Part of a small language model's weights.
Size: 12 layers, width 192, 6 heads of 32 (1 for keys and values), MLP 512 SwiGLU.
Architecture: rotary positions, no biases in attention or MLP, untied embeddings, capped logits.
MLP neurons of a small language model. Each row is named by its layer, matrix (gate and up: input weights; down: output weights) and neuron, and shows model dimensions 0-191. Each number is 500 + 40 x the weight over its row's rms, rounded and kept within 0 to 999. Numbers have three digits each. A neuron's up and down rows have the sign that makes its largest values positive.
After each neuron's rows, "fires after" lists the tokens most often just before its 100 highest values on Wikipedia text that the model never trained on.

L2.gate35:470538568492513564583541506527534429505500581532573470507510498523456529491555533601529469546480547484544552457482490486542475507574576531568510472438505518534466493453403436462507500493498507492537470471459519488444603542472525509493530472505529514436504530485411521516513458460479411474468476537580458526478503478522515509441489474550517445523479588534505481481496436516490513412516493509543576477501641506522494477510460556533529540450480511525541481503487488503525531455431538478540503554499512492478433513452477497543470520497520505555445513473543475439445512544466551505
L2.up35:510436487489577547457512398450511487559573548586511509417558504400495512469519540507601519540513565508597549474528506478531463515530477502509537517449445529507490522504531549490485452503450519511504521447505512553496518522490543467516484565540483556543471543438519476439505486483493487506434479371491398500507486559463466544466515485511531472578532538463527517533570514508470544522474540532524446554510502449485493566492533501475539464533587475434506465526470433463509493522473451443490481498414422524499444518516545491504482532503488445505552538555512483508500497460462526505
L2.down35:498421500443452448494425444517587514563476467499470537562458470469515503455447518530518453535479506510485506496567498516476435520544450481523485481435443475531520557509513523442523529557566497532523520523450452472462403456468436467564518556551585468467523494416522493503484457468435497554516564539507462461536562491515458561546465461486495509486482548559480536475475481551433483527511536543390500404431454439497498520486422435485457463515498542472460496434507501488528556533496532528472445497527523471514462473460503452536462471446450505495523520511515523498559424505455509485
fires after: "in", "c", "b", "t", "i", " t"

L6.gate55:545482458498515483517552463522544570452563528474539530543421489456458520475468377459504559539488478482532442485498447472446499512506483588452439523556471496459512525479522576496549546504484485435492525466566495538525476514458585487544524529494448428532458525566487499508489572522541489533480479485483493456520479435547520566451506540542480495552497573531478515408480488525558522424408473553521504533485466476438536478501443529476569532530444522507552487539559453465449494495520439564497521556480498497486530443488515449490510503459450514458548526489558461529514459411438495493
L6.up55:549459522484507456476513480583542549520570558593501467563456475473462497510486427455475466470473515422543416534495480494517515530521455482480474495512472598532487500510460495455516517489510491504445523468539530540611497444511495466537488469497495465453508540505506499551538537532507439568496574446496501445527432497444585570522462527556442506510550503505510518425457500444501540482421542477395563487485489521469462433577515502514540558493505461556541474482483560467537422418484497502506497491511488530452493440489500470548499483428440528438499480455489562496513511461541493551
L6.down55:542484522393457534532475490531559551500478460451531551519535436468508485464492421488569510434492413467493498517479429493441536500500460513452516494525517503456500554568429513505574546502419523465475528491566495452551448475443571535545475479574504451522505460483464507448559521495486472450503453482555471486497502522473486511491486519490474554453474524445523484388488490584531511451486445491472491463504586559511518529417412500482480524510522447515506505514534566380518518449500552532483536438477472502532529484435492488470485449477438495465483528495542512472508413474523455523
fires after: " t", "l", "o", " the", "c", "s"

L6.gate262:521512552591497523542453530440472491490493532480494496545512516459535487513469494386560564524507499438510517526496491516504474512543496521491569533530449562523526486498527488470534536483559533472486519509473502510488491474514504484437492570503513527533548565483520517536492522577485444534483473498502494519522499423513416503550477530522554506484541530565450524465581546535467553435490556497583509535568502473508487517420464491553464542417503576492537519510475384484541487369485517557512576520488503544598458550510504439528506568505526552545541502414503491490487509451496547563
L6.up262:506483579505483528437460525519480497566474519548486557519504486449593449520511496465507492534526533521470449471442507465544461547521509453511449484491451574574458517518556449489488456480485528487509476552529437488521410547475509499431479540489543431528449469478474461533505514485505489513558504468506603491532503433477477538505446534479542466560585455545472527445553514471487488463486518504460542499657556484544454468517499595517501471484460595498523495539435545492506517437492499459444549461494429441563465525490429511542524519494449441551547503518544479517519471493500473476
L6.down262:522527542437512516434588535462498475439573464543417463532496512511556532526537513554539462454518591537434495465466493454500488494525460505517558531432473506480477460546562549553488450528453545496495553519458536514433505489445436514492431533479483534483502456533539506496575518472485456469503421468500478517501529513463503538599562559534486481490547504502476496507520439498529454561514440539450448470510506529513440482509480480512546617645508482466473545489551538562442496504588576452505494462524485480491508556442512513498526529493495489529418492500534478487537472530500487516
fires after: "i", "l", "e", "d", "n", "t"

L2.gate321:522577457513491487469469477533454481437493502511448544520488469583450424541501504433448613595472457527511550458545432469527547572447475502464497491524505477553553496504466502468514397501509558477518487404473541484501506444551542538586500445505497467508471527483538533518463490487495460481536492453483514476402464446493579480521499518446462541535444471508537548555497484483473542438414576481510521513471499544498505525488491492477494531479556533474433498455510490447514518520465510484514472537550591535449495486537463554521468475472547469525419413484510470456508518418534520480
L2.up321:542482520546562520500507527483494511477515543623539579528506470499458438523510541479522457477472493556511453415570490579486525562517501482589480522482514492554536434574456471516478461504474501512424475545482512521507436475470545513506499516539476487585489517450524507557468562521428512535525514421432483472424566497491456494554504407567534526521446467493486484469487548476589527544507493546460552508529516573472544562566488509552456485456490392500567466478499525546551451527493466524490505518482465462518516556489543440492471486537524478522495505465485497584464463501466552492
L2.down321:547509472457509486557518435485527462510486381452479512510417435527512469568493491494582559545536535581539499490472437446529490569496459504487468491449487563509549483473501498507533527576478487443453441483588496527556498569493623504538497534480563462519458516483500554560528581498456575517531493474468480483512530542480510557545551498493515512477532555463413534509528488440518495544432564514495552508481407487470504552509413529545539504472520486530461498442508509507532528440468474534551508522456487533573514559488543451462501495504486471471492514482503477517533477472589466527
fires after: "=", "p", "i", "is"

L4.gate387:458499505406471516477518499499461495433452499554536444588448480478544555501507510463546540539478457476505445509582575511538528535482481551473521478508517481514583517506515562541532487450525508482478452499602558490556515443514450460478498556516441538467547560505499486525530476509584533467459576506497540510508528500476549510611472478566475525470456550493494534467474487515483483472447454405521481486480445533477460530492536498471494536507516552489484453579540484491501424438556539500505476574511518478448503534389472487518522517557485500531498456525509491536609397530539517501
L4.up387:522436526519538495516498567486524528445517486442524462496480501555394530443456428444503466537459414497541455497437443529500571452488489511492408464459469494529433512493481473529487469496427475507469494509452518426542543429456521499513447486462476512461452611512514483500491479482514486586431541509513559521556574527455480474537532445504479541484492422553443498458516480482516500464571509509500519495428536533482500481533553381513589524529488489439449469521508435489518502503552507483456565484500458489464494467489463514495586442523518491502470517553512508514494477590486571501
L4.down387:495490473535463458445505509439449500437553454506524496495451503502478519492483524453522497518550536505538467460515493513485521455530475525469455579474435529482505444482511547532474517617468479493524507531521514528477533512444506503420463484454464501529507564492589472577559564414493448464515546480560490486579551517468465513513447503483566492535563470528471559534441437492434575520566547581491451550513519477438458512566560543489464495558508483435418445464450551470488525489471502422489449505557521448465499516565517421474485467506493560478476453483479500476485516467463568459
fires after: "c", "r", "m", "l", "t", "p"

L9.gate162:477470439509563508515527495448565487510477558408476543491515439494505512513520532481433532469453485515542538526498473487575493535528542465517508470490473474580527503477495497489603451558486490470423485463449526550464467507516530479488495456492538536500596536414511474550489517519538467537410555495424507471541497385531537471457512525485472466495432451514492461514553444492511443519458507472537554509500507532473498506559506424496482504508626527565511502478533460505542467475475459556550472491448608463457551495471549475443473436431456470512467512491451433479516514537506547529
L9.up162:472515466506542517506498553446569518473486604528518522471466506574494488530523471499534553435464526517477527571519499486563428480473418520555476519503469566517553553548510472440554570563529561472497484455456511458491503505515507539465443507494511490548534520476502553513496476485529476503545573401474505519567550519499503482493562490493539484514494437587473469449500504503579535428519533505546511467399514407517525471522455539504475509464524474438623500485512476454546449413520453455512466522538527490458580499482545456472498551531541490542501527489548466546572488519519553510
L9.down162:461529503471472539509521500530441543452481490532461474519418490534535510496500505445538524535483604490566491540510506527504467509477502528430500577586510546514516552518490411424494527469438461555478526494512498403541514419515554469539446536496547451524508445492420553501481550510532453557503482518558444522586504494439588535549517483496421510422475468524536518483501489537523553552521532553544594506514507546437514465508461554487496501540479481535525408465495494481457474501525498456531526500463490559520515526534504493460552502546544416529495435515461549508573528521441452525
fires after: "P", "i", "n", "l", "u", "p"

L4.gate351:485426398487519465520444447480541498514534533534485552475443517562559512522489562540553555483513532448484451448429407452517380534436471518386527519546514485451485542495466491515495503450527492490488516393483527521516444490506516545433493482543513516524439478478480461525480452513477553486515444450556553532447483467438483461599506512481450453487511556464497451514528449545531485478483512488456464485449566525481517465545437491525541448432505559496501500493467468506451497510608540485487507514514466477559492470527476525536417503514440490512438468538503532499503523482495491424
L4.up351:507508472567504506414488503453556549496461477537433438519464481543477456537568536475540463526491502512572537494458443512504398622560545490476497458492419507527469496489556572506509489445496483471593538507485455583544531500539497523454545471503556430491526508440493531580441492514521510500567480513528530519470447522496477446525521520487528548498502556557517514506548487483517519390523600505469485534500511520508481468514532491509482453542531474586550516465511468454428442526478473495500461545557458518495523529486475494526488523520509485586448528513436560473482480419552574501
L4.down351:476555579461445480499606485414549530568444490524484499479559451487546479554613528491434516498429414545456527482462534453526440475553449436514537474556546483532534479602464517555469544487503569500535499497476497521485521466526526513489481507463502530500562511491555552466515572497507468502461480394437555496531474511485430434487476499578556465496523532527526488443490468501578464445469535504520507540472464492549533572449557436500544484497579507538515445501540525503492533530486487502485490473495494471540552477515509499506567495517533552460495503514485440549538495507579497522
fires after: "a", "d", "es", "r", "is", "t"

L6.gate194:476560496428522535554483475501482493496580453510532538503460528490437495476501426455514542449554503427554396481585488548472494550518424420539443487517496518523525495487450541538514538499468533479448442441547487520555452469492515530468483530468473474511472491586448515510527479445506484550546562490498486471558483499570476560521507508529524496438541473508507460476464515554563542571485556524481469518507434529520481471466405541413509497518442434481553446509531490496507428433501484499551465528538524482462446498502480435534478497543476623466487472451515439540549464513531512537
L6.up194:518527380457476563511472470528579507543486477497452485454453497470530559512503467454482511540409541548473493493421456573458531431417552546472525517532479481500574533530522479481461457487525494491568445561505445493509495507551599510520521426540505507473509547449474481513489616504453476523519506498446476529503551487512530538457521507512491443471511490468497512462545509546583529501444549498577506478479402520575475517556510537444477545504456439472506532514456530529536489449542502518490508434525532488518463496457533524459509477501468492478518563503512553431561437541545569443
L6.down194:507513483545454496512457529530481542394493476557556540506455499535519511498442485460494568553531556548425493466526484589522448433431402543484490526485465484526598490477437572525471513548479479512488447488544432536556504452482412471537413477468564488577498488488571502506455518456513454484429521509557496534515560493491436448540526548492445547486560528521540520463514505530558551501521488562453550446526474543531439482477450481538519545468507512469480421421525516448527492467489466492469443471491482461495462525474503480488509492517511505457540491479566490476569484542566471534
fires after: "a", "l", "c", "i", "s", "o"

L7.gate351:518472550526471514556508526605455468570486448474515513529578512539506462483420522526564521481511450531462522448468473437447473460456558473457593507499476502519538521526491452467484471541477507443537560482543499490494495545511509499499477475544495469486516478475480507548470418549494530507494558510556486524430436454556454467517429426476484514491516539533514527467459536456550552547474509477481569521477490464529496534440461559498395479502442499483527441548496465562448563478523477485481519440544438482582522485561566436513484455479429522533531549493462454400481571511517510557
L7.up351:584483487534571493498446482498478500559477563482475558574518495500542466530509521475444500580539536474548524515427485424553488474449498520470528487540425549459495509512519515471459456541525481502460515543496506498585548483544530455513501440537525549500551591503433518443484412503546501473525519545498464568525542415537556514455533520522447473581538462495567558530529558484507482466497510500468542488493537538452536540533529600580520482448502415494490430530502490469463463485461521523417507575428540558517515482506513487541484515492480513520567563551507428487488504506488550464
L7.down351:513494513460505532510515502472517510436443500421413505502541525454510416543505491452499424506485487535474491497447525529463467527576455522492477518427458423494563507575487526549551506494474540511492555459479430554449511557460458519520528558410478500531482515477483531476542473519430534539536476504523460471509472518464527552536530535538471505524419505499525534571458459490435561459466575471518489472550623552607527471487468471528385550486444499496466495560513471543507550498489573467499541513493517558460450499527450536498528512503461555517513534572557507490464538461520471509
fires after: "=", "t", "c", "g", "e"

L7.gate352:469618541497528524461528552550496567491458461487565427451547499521478414514506455486552473505468518515427518427474450541437551510559500470555471526433466411469457501472475461553555526497505501526528487524520488488504512467502470515531533481469439512515571529438478455535511487528439470547431488488549501427448492471433467461459531521490452466521566496518409442460496471477562484468506457459537470409510490472484489510469510504530480511519436550482510529499580494475497498498454462511560557500541516474535410492482432515417472538500430548472472557473475490482529527449435459561
L7.up352:508529537472502550530520516453446486458466500511541564449507505542510421472428460494528446504544500584517549459520431464520532555476503447498462487467499513458525514552503476484484539509449490487454483515439509477487417530524491437453522469596513500547571527459492527476486491451463489495415569542535401403447488460566475534456512553469476497471549515561460517531480506520569430480496453445529463500492479549507535564524455452517505511469488468471414497471523554450541534496507524425565522496471479484512381420479505512472450497517435523501493536535576466483490476516551548561
L7.down352:466510496412513504506535459534524493462517426498549488536479463533583440505516538541497551491495513609538414480507497465478454483570492494496507631463454499515490483504451535492466567518530511508470472484348462519493464526485468507554529490516497482455540468469531480518406569481482512426461546548553492517521455512555499563466456500437547500528532477438583492524499535589515495506470466558480490422499516476461513505474482432537554517431490493510502505535469513527493521479473480476542460518482527448566467535553524487493437447453542525474500419493502546450493435564531523530
fires after: ":", "in", "s"

L7.gate293:489484563539448527539466497488494517467550468483474540547446567550491455473482510517555526490516401493536515452433490472529570475500430449512446443572501490462489503516419413483480486512531539482477547493473493560484496464499470513539437535486468515452523519481504478504526555519446502542506549552485526437488497509509449455490528472504536545464532495444474497585493497562517496433503491517545494473397520454452529489428525576507470534430533374458497513518528525443548501491433531627459496544414469494514514432591508540456443508487455579499480501499475497485508501509466501539
L7.up293:543535484505445550490478435574515499472485504509482534489492475572511515431477551461516552463464526510525439491453449515504526507441436469540427482482534458518509502550481481594508454551473552533519568568515511566554460614491454547563516464523479541488540509485463542457513498486504555459448503534456452457482498508539516461514557463557449531492571419498477528451523519482493473529463488450457495460500422512555492606462430479501518519531561571494442472503475590515533505544564539491439573529544494468440435469483408488499473516492487424546508504494516506528524459485475485530
L7.down293:450474496536500578451581540491540478565450496442571525574419471485503476535507466527457434438474487558468454466437487494501453448507453542462558527450534499532475473459529548628488500541510505497528493483498566507458542482460433469487515490487509444485453553503500488550510487465461498535497487467474458524559533479529517485490543540494524484470570538529576471519488427504459506450540421407446556536515501492555457485504495457492595484526524436515476477507568493534478502529571511462484448587537522445469439459422507542476488454523549520533531414503507474452493486491542484464
fires after: ":", "s", " the", "or", "t", "he"

L6.gate246:574545519554524489507504451558502462458493463501473520453499478531498469501504514510492541512439490545447467478427469442562483533461513449495478529517517489543514498448480511482544548511573494487580465533473526468492477522447518475524486503502375485488523489495498488538441459443532460512485513504473414530415397534495508438466546478450410405512540477507574463513495526481528466525492478528522502596479626560454477544436448490530504533428513504541511508532527521445496514512406515481483558567493527494495471585461533433534527485531477507502483520529495446468437541468467420465
L6.up246:570475510470526487564490545490508489566555476499448450541436521517488413507580437515424498510480453559456492516557473487476488460553488492449490460502522496406540486524482435411499444529539536489538408522530512522495535503491499491532526580524478518506560478570573546544482484457547576529494592531437504492451467498509469505468481489487464466532527526534500530453509568494503483466493477514503430506489550516516563547425511542528559508493530462479436511487460532504445510529542526476444592515356536498455496461560479448514485525480458484524469474523475462496456511479504414447
L6.down246:485431470558519537535533515459467509490511483488503547494467448450520446459453536509547411472474524546517553585518425416489423477550491498473487508475474489593522436473488464442446527483476524500566494485443456573437517523478413521438535435493488524508419511518455528485410556537520535581535502495481467508479489528498462506397559524470544499551523550575489473531473464529490494505489464514406476465490574517562535489446500528544545518551481536469502461547438476474562521467511561464520539519495492512491473545551535465518491432542478468495489493464471552492593497508457485511
fires after: "c", "is", "i", "es", "e"

L6.gate69:485473442456509447450571488461557513557513531511549502497488526430551464511535581479514518547481510488522471400401486464573464522461506446501440532489544477445482460494429445432527477546501550521465488523469576540538430545476517563479501534416552470430475464528503470466505507528492481385462508479403553539483500566495556450499558482524469456485455545453506506489524560543502544516525533440488510400488472508475515472530507466529504467541527495489551534489515574523488509514477567534502511446491480570461523437483528526470506503504529471547460549529480536501496529569559480575
L6.up69:510502469463479566471514543509508440479555490482533471581437484520472483549517524467487534535525499458452530465492531516565478577517523481569573512527440550593557415507588531465505495504484533428545474513573506492538417475458439470480470552564555514552500439505551478478500508511516478538539474531522540502434477565464558517549607509511472496513498437526429508498552485500508463489543529443483539489540445544456616462486524476461480527496536432546543432472526462462516518511495522498391535507537432492475483485481487483484447532507481470507485474542421498524507483583532491496
L6.down69:445494586510538530451548447527534569504455478461493463501527477494461433557491472535513524453437499495440483437475548519499498544505528467472384541541491450476563522480502507557480449478525637516490529508458523530461562495507539508497412563521401450457492491494460466507505502496509505433461438455470503548524430455524531433459586495444487582523487501459503476515536457507489498490521444477529548548528508558467480530522530481511518531529530534532480489508505461505474472515521549514516465441581486549535536481482463472475492530417550464518537548563436409511572446471519465509
fires after: "is", "he", "s", "r", "y"

L7.gate324:487517514413488561470476435496468452422497493491505484499502504534650502500497458464564499500473527455552482440529464465448487533522468463521484420546486590543471462475499483467484480461472571467530483524520476500610451543511542534471531506494493477501501498523464487490500486504449608527466544537510561459520453480502505522581512524496512549492477465614534457496525523482495582483467537485488529445480538525452506458512471452459552507526464494472455531498479466482524495469521500477503581486507468525470503507479485516376424583529495489448455518467383455456529429561520497501
L7.up324:501488445497487494447493549465480507489484428579414559449515462476498534552547525471527485565461504567469503588504436480518506516510523456536473505570476480491479488512512464520452542417493476519449513527431561500528551534411545587522505563497460609477531429490448472480496499486529462486501521577457419482533556514601507497484434504506464505478504497484501463479568467502481481503470461541455494543505458576474495491536501497478447519520560518519484516500574466568486592420552464541478529449428437514496507560507491470458503505459454503462490501440583528459490531481486494561
L7.down324:530489539569510469545460502535494562419518463570498502473543564535522501492449506490498524465518550515429447443521438489470498443437508523522548542525474563507527584628497449470540446563471533521549517458530562509483601460501467460502517469560518462562501488508516439494455552561507514494529495505412509522497563471466503528468524476474516533547497429565513475490518526527553450535444508531417443600546477545522420528480469514488592558486412513482511462455521487544496468444552476504513515501505533474498531499506474495529548494442497493499532479513525569500426457481505469543
fires after: "o", "i", "r", "s", "e"

L9.gate247:424451488570488544507525504435485559573539480490438547535461544471501478492560535538513507520441455458480516490529543508484502511490448472452504442477572455515548491473443466446445507531500522504409551503498584542436454460501524553407488453387502524506483496493473493505467476568545544520491478485511535507432508452450579469575535494513562556521559460472526443482515505563465483527516552497523475452506567551557465477552537456545473601522486483530534532512436552466458527575527443530508444522511527491497491519441545507550453456527531541533437568507471544495510484488499476484
L9.up247:519509526502512458503475446525509526506538491511517460558457531489420465531488483503432496469503520535535482468565485547581490544520540478526466518570498446519469432410501403536578490485484584552557495481478504464568500502536471468504479462451502476455478518471534445590415482529469544548557483470500525493545477533534482454502524453515507511594548513501524475560454446524467431451498467530469496423531426497525544538453477435491497418528568504569514440510451505376470539537460546481546506540479507527471458509438543454530505537490441492493482541499515554499489487462438467551
L9.down247:517497497474558531462564483523494457509471481508555499442554505435510469457445445482457492416480455455433527536541482502493523451533597485453476598546530415495493534499535507518538487470454521535448467528523564428464552533517532514493491579485537478443483525525500521546523490456481488509517586561518507525566513542513473532578470428491516510468599441490503476504495461514474474508502457462411465518489464491552546416488518544563497535528438543557500459566507486465550498464508567440564555500458488529501498466493497538516548493434477478531445435495411448442477487501492433509
fires after: "i", "c", "is", "e", "p", "r"

L6.gate376:547463445468514534517441463484487530522474488521538511544465557493455540511553419413501487446409467478528471547511466548417496521479484566381486520547523494538494533506526517482484511527554511485543493472518547569542462449540561482537494494521439492538468480605517497584559639511510501524438533456521461502466525525473540626513513527525500473512440498471470483482465514472511479524536553497458539559497456533462500527544458486529494566474461506528526527515475517533562472519545489581483547518546508539472513457530496491450517471406460525459518484503432489516536482575456542471
L6.up376:532565498507563488504459457578489519475503529601501482531474512457611537480484526506542445540476504474554521481449446519404504515558543455399453503564464486500553573541504522547516543553535486557455484478538513522532534489545514469531435464468477521448479515571423557555524481556543465503437509555464471445517539466424510567523488460519538571475486479462490522413415437524518534501466525494507498474466483473471513546555465457533503518451467528441537468502493476503484405436471504460546478519482480494493485535508518448453442480486460534489529493530460476565587476486474486472
L6.down376:555491492429400477504447496527542557475487477516548557430500506506534533489452476476493506522532461546423518472484503533501547512407492528455433527537532449483503570471483486539504531577434510435510515473566528495469562528473561437457395556540481495471470458500581540464564550497551448483528431460471471478533438494473466571444503511517441516493473502540495499449516469493530498458436480446548528466513488503524560512470502578483483493502544448403516444462501531438531462462524535532528467474481465532518516477461547520524481421539449504422475476487534543526581535448459492482
fires after: " t", "c", "o", "a", "s"

L6.gate339:448520442493478430534486553521466561464464540496460545534545504537467368487487475542554533530551397502504552499542388484492528488553473487548453418488415506500567468530531512501518479498463533488518490487514581537495463536537521509545504474537432527498583495427568549514473509525542501492484510505501497485427491506500459456509515608518528488506531611502500542473446597416503427529481500507549511517478503496560512500519481514517461541577500541557536503478474518503463469491506516438522498555406523420529488525451406475509473485494526503496547504473509505478519508488463510504
L6.up339:583505479531551419459460504472509441532451602583507541524491455518523471527540458563523513507521520481606526478493392517532508558557476541524487500538536433506604474493568488477437496583469557553539443497498561458552461440480479504583483481513501425537483494441515466521440560525522535485453445457559521470473468490466501525601532541450483517490544513510489503467457506493481415479515592495534479471474487512522552523532464535460511507551489548537505446523507449494515501475506508493542496545472498448446473520447456445506453456570481493492505444496506455508516545502472526463
L6.down339:506553520496581585587559429453460519549517493465504452500480503445538520515556512568524462452510526560509485531419541546535500485537499561478610549517492495476504534561485625534500464512493499449506568507528506495532537559506461487546464532545556492497450525496446497544508527564494450501483442541501416565560588497502480513428461456488494563458452515512519495524558506454545498495468489514450422482538472469547434462484523489479539469486535545409494454529454513508487474496518490556433509492538464455527490497521542467471512567531484551521469540482535508427475414516484521518
fires after: "i", "m", "z", "u", "r", "c"

L2.gate471:438495476519587525487467529482461482487555493438453515533566539539432515507489489466560463568481523430399489467519496422508548475529515486499575470473485410518504548511475457546528523552484514445468514505522517484517523515497514459518471492504584438467477580505593531544539486542522503520534488411473475502500534441510495488520450497490447486542487484449540624553460500511524448493479537449457580471524444500507459397477496478532454519529494559536460546495485466507389497494417467529522566435536465504535519462497544491527477485524509476461526510459435505461591486493512531493
L2.up471:460574509538527464389482490485534545506473495524560464513516484448465504527493507466567498511489528492527532485429486487489485519450464546540482500459527489475533570443472488476527499590581553566502454552512476553460479522445524486544520544442463461512465612468523484467447407566471474444506446523556501494553522526524590466476511524541515573468548479504480486542529511538465496559481518544528459466488506494444444483496425528532504426531500513492440477490512414481466490449478471540513477494518500467504550570556506486531467499560467472532583537471444603489474585543461525447
L2.down471:462538508538501530470481554499534539492491558526424587511457498501489454476461453493519482425534454532492516525498513520467485526502421613529469454515448483435491515477521496533443535512463481461556448482617463555449505493469484519498517526523579461492510506501505495512551484469501495498457478523529454514556398435484571536548512527394443414447484454520516531522457500539503495587486521589520419476504496522493506449466503424454458588471447484488471511519460463516493510528506420469461430517495436445461449461503454499485472445488530515513547496470513542463446546542537465465
fires after: "v", "e", "t", "b"

L4.gate91:507522465494449536470500549572478489479484551569512469553467485551512502490504525559527544410447487527520426575481501490483465489544503499524497490557536520477500516481534521572519446496509477547491433528495537493479513524516481409387541489503502556493507491478520575518481503398493493483458517467518486553517563502533546483491477488502532440500480514550411407538437511566521511450575505521515564472446480488440520525501516549464520435524481460484537549498480538467499479571438448542560538500444495453533512459457422568491492451489451585529469536502463533490473596567440561522
L4.up91:499558522530544586517522544444490549528484536502527487508466428559500499494461468480458606567532481535516553470449550566607480513505493483494485484582509510497524437481497479466535477537512518506491516518521460496461540580450500541447531520484535468484518498462513511504490500441482484464463554444502490485516500461469549498554549505544491464495491424509546519535405500538489535450493549441556544482533481492494512520520518461509517512602502504446505487432482493390520534505402467485496571490521436553492365436519452524552444554491427453457529472498517503533429550513533519527
L4.down91:495551446521526440443549491543529479528560495491511457475522456523440445452443529468490525517455456547530484530499557532402423437508498412530499489518524405534445531417455504444526496476417503448479504552477499498501479515472413493499575552521561540555514545478486485491518551582494468496504518466480574477486433478536509483498488510455545522568572515528538565507542509453491507494471479445487526456528541457524522499569518525558519532506466563494470508475445492473506543537562432519427476479494424513502537579418491533467449514539555505415469520538552484524533456484464506487
fires after: "o", "u", "r", "t", "e", "s"

L7.gate317:474464451486477520538569526528474449464471543498585535483520488397509517487474443545619423499534521542542495510572492541501484547466568484484539431550464535471550474492528549467438500522534522523526461481544428464502556525495518482496527568521414507532475487460554477463537516463483546567479480494547503450485493454530568472509543512531540424536568469550443533497449509567466547421543476522447510481504486485399467542489546539429473509551514526513513483457459560442497537480512473534445474454507532446513490437509506526449539486520510570514487470534409528491429530488495536510
L7.up317:561447459497483505556488583537448519524528451480498441497451507419507545525519497546508560498425483523490433486520465515467470530455540516507504503563494497470555515498553454556500524558529457525576481452520520498466469539508470483523512409451429496536557537522492519568489441486486410449526534463549486499557543491533544596512478474497513494448480519456471472505565556491494451475540476463528549508509446498466424487552440423496504489515585494450480489543534471512552468463510494540486512543471479484460416528522498556468585549446559430536423492489478454400473527547473453473
L7.down317:512471452532463485466540519475477480454471485551469444573465421582499535468522536531428559482483494487467482514567498534463466454386463555573490458509481490482576508489505483488493591493467557534525482488420505465522472480450473472468455515495512484482518485430563528421594490542530509447453437590546486458530496486466557431491508498507537506464530438493532521484487473463505507476518453600485544511519465434500453467511509462550473485521506433522463469454564494482556470490553499398487429471505574473477570450490453510414486459475472516553494510514451524501491499538467470529
fires after: "o", "a", "s", " a", "e", "h"

L6.gate459:536523504543521422432524513528455481431503444474466526483519528505533461496456546413476514467538450461582565525503531526562440550505460467469450482483550491507468525555430466556422454475521492478404436493497553550485447475514506523473519521529521538474497489517505521495446549576570453466470549457468502492447595416498476434450481451500516487449517525534516551510443485523598514495543505515505524455471517478591482504538502530436434454476415539531476536560551490552481536447567509483491472513557539475432485466431453469521507519570502526516517498464509497432526483488500511505
L6.up459:501567505492447461487527546454529446476544567554548539434504472527529484506491498536459489442437508422551513457463525487525403547533522446542463457575487518483526501544522494535526490505476582573536388506475499502531526535515550527521526488473525510556506588518447527535466537505490554493496525483502495464448472536466494506513564427456510490501566495462490519449547516504529463492526479531563429511520504525595480456487554421507573443491449416433486542562509570509508537537480574537555494507459518532460531503459478487537520494487406482527549568538531488491510441577485476529
L6.down459:568531526521476539485469489519414517513517479487487572496446551450493595551508525578507546533531551576485511454532575537476516532471515501507544495494507503508400497471523533468524472546478460429442431514453551487462431545520471373506514581440511478470462536503490497605495528560464468408508506528491507451542529484485467497452438457453521517487590527400451445523513481542446442506503480562518463484542492484531505503476441521469538503520574490505542499450522515487531501518518515529461479540508492517475515562465470481510461500531521495503430455472479479455472428547502416543
fires after: "u", "n", "m", "p", "ar", "t"

L2.gate56:440481488496556464479549514437492525522472517527523530545542534575447594458486483543511500472503478447495418460479532571479448499554523506473474482419492546439537402500496518490520507522514408527531499475443478524499481502509473477467515517476528506518540467552517516471448544529537558484492526538511589506500430470476427512528468542536463437484493440508494574538528517568462431483585495422493515512507563524508538551461467508545469472521478450480529574505570514519517524509517513560511506464461528484486460498456445500454532447486512523466607533471428569600410548550527484524
L2.up56:481515490553568514532534502443492493602497527520520600566556546513538487464511455480492484440480496473529550433510468592497510502563526469460526452420471499497462460512463432492518470490496489469513467543447453467420445450483498471452506492528493513468530457472545514476493517501583413482417558482521540441487447464502444475418515514511432423471531478514538496481480571531450464455542499442445500517448468430577519511523548546554498495528483504475471581493517476505582541524515470453521517397506551506522423443468469528553500496488484525484542561503493527530509450509502467554
L2.down56:505437517501473510461529503476463552449527490517428486511436468488490544512510377545532518479651477494482549527542479507484435480528616519527499494477523416469505444500502511515509500510423457537495461515482501418525531498502473471537484466539515495489498469547451419538473491519470507460460458547578471489534432421445529529537488537485464504473493538465532514587517439535490521496460510556530474490490478523450502518479508507458459577524519483472517461548504533429458474494458475446407507553470532547578589539590488477485529511506502495526575453574491539489463511505449514477
fires after: "S", "s"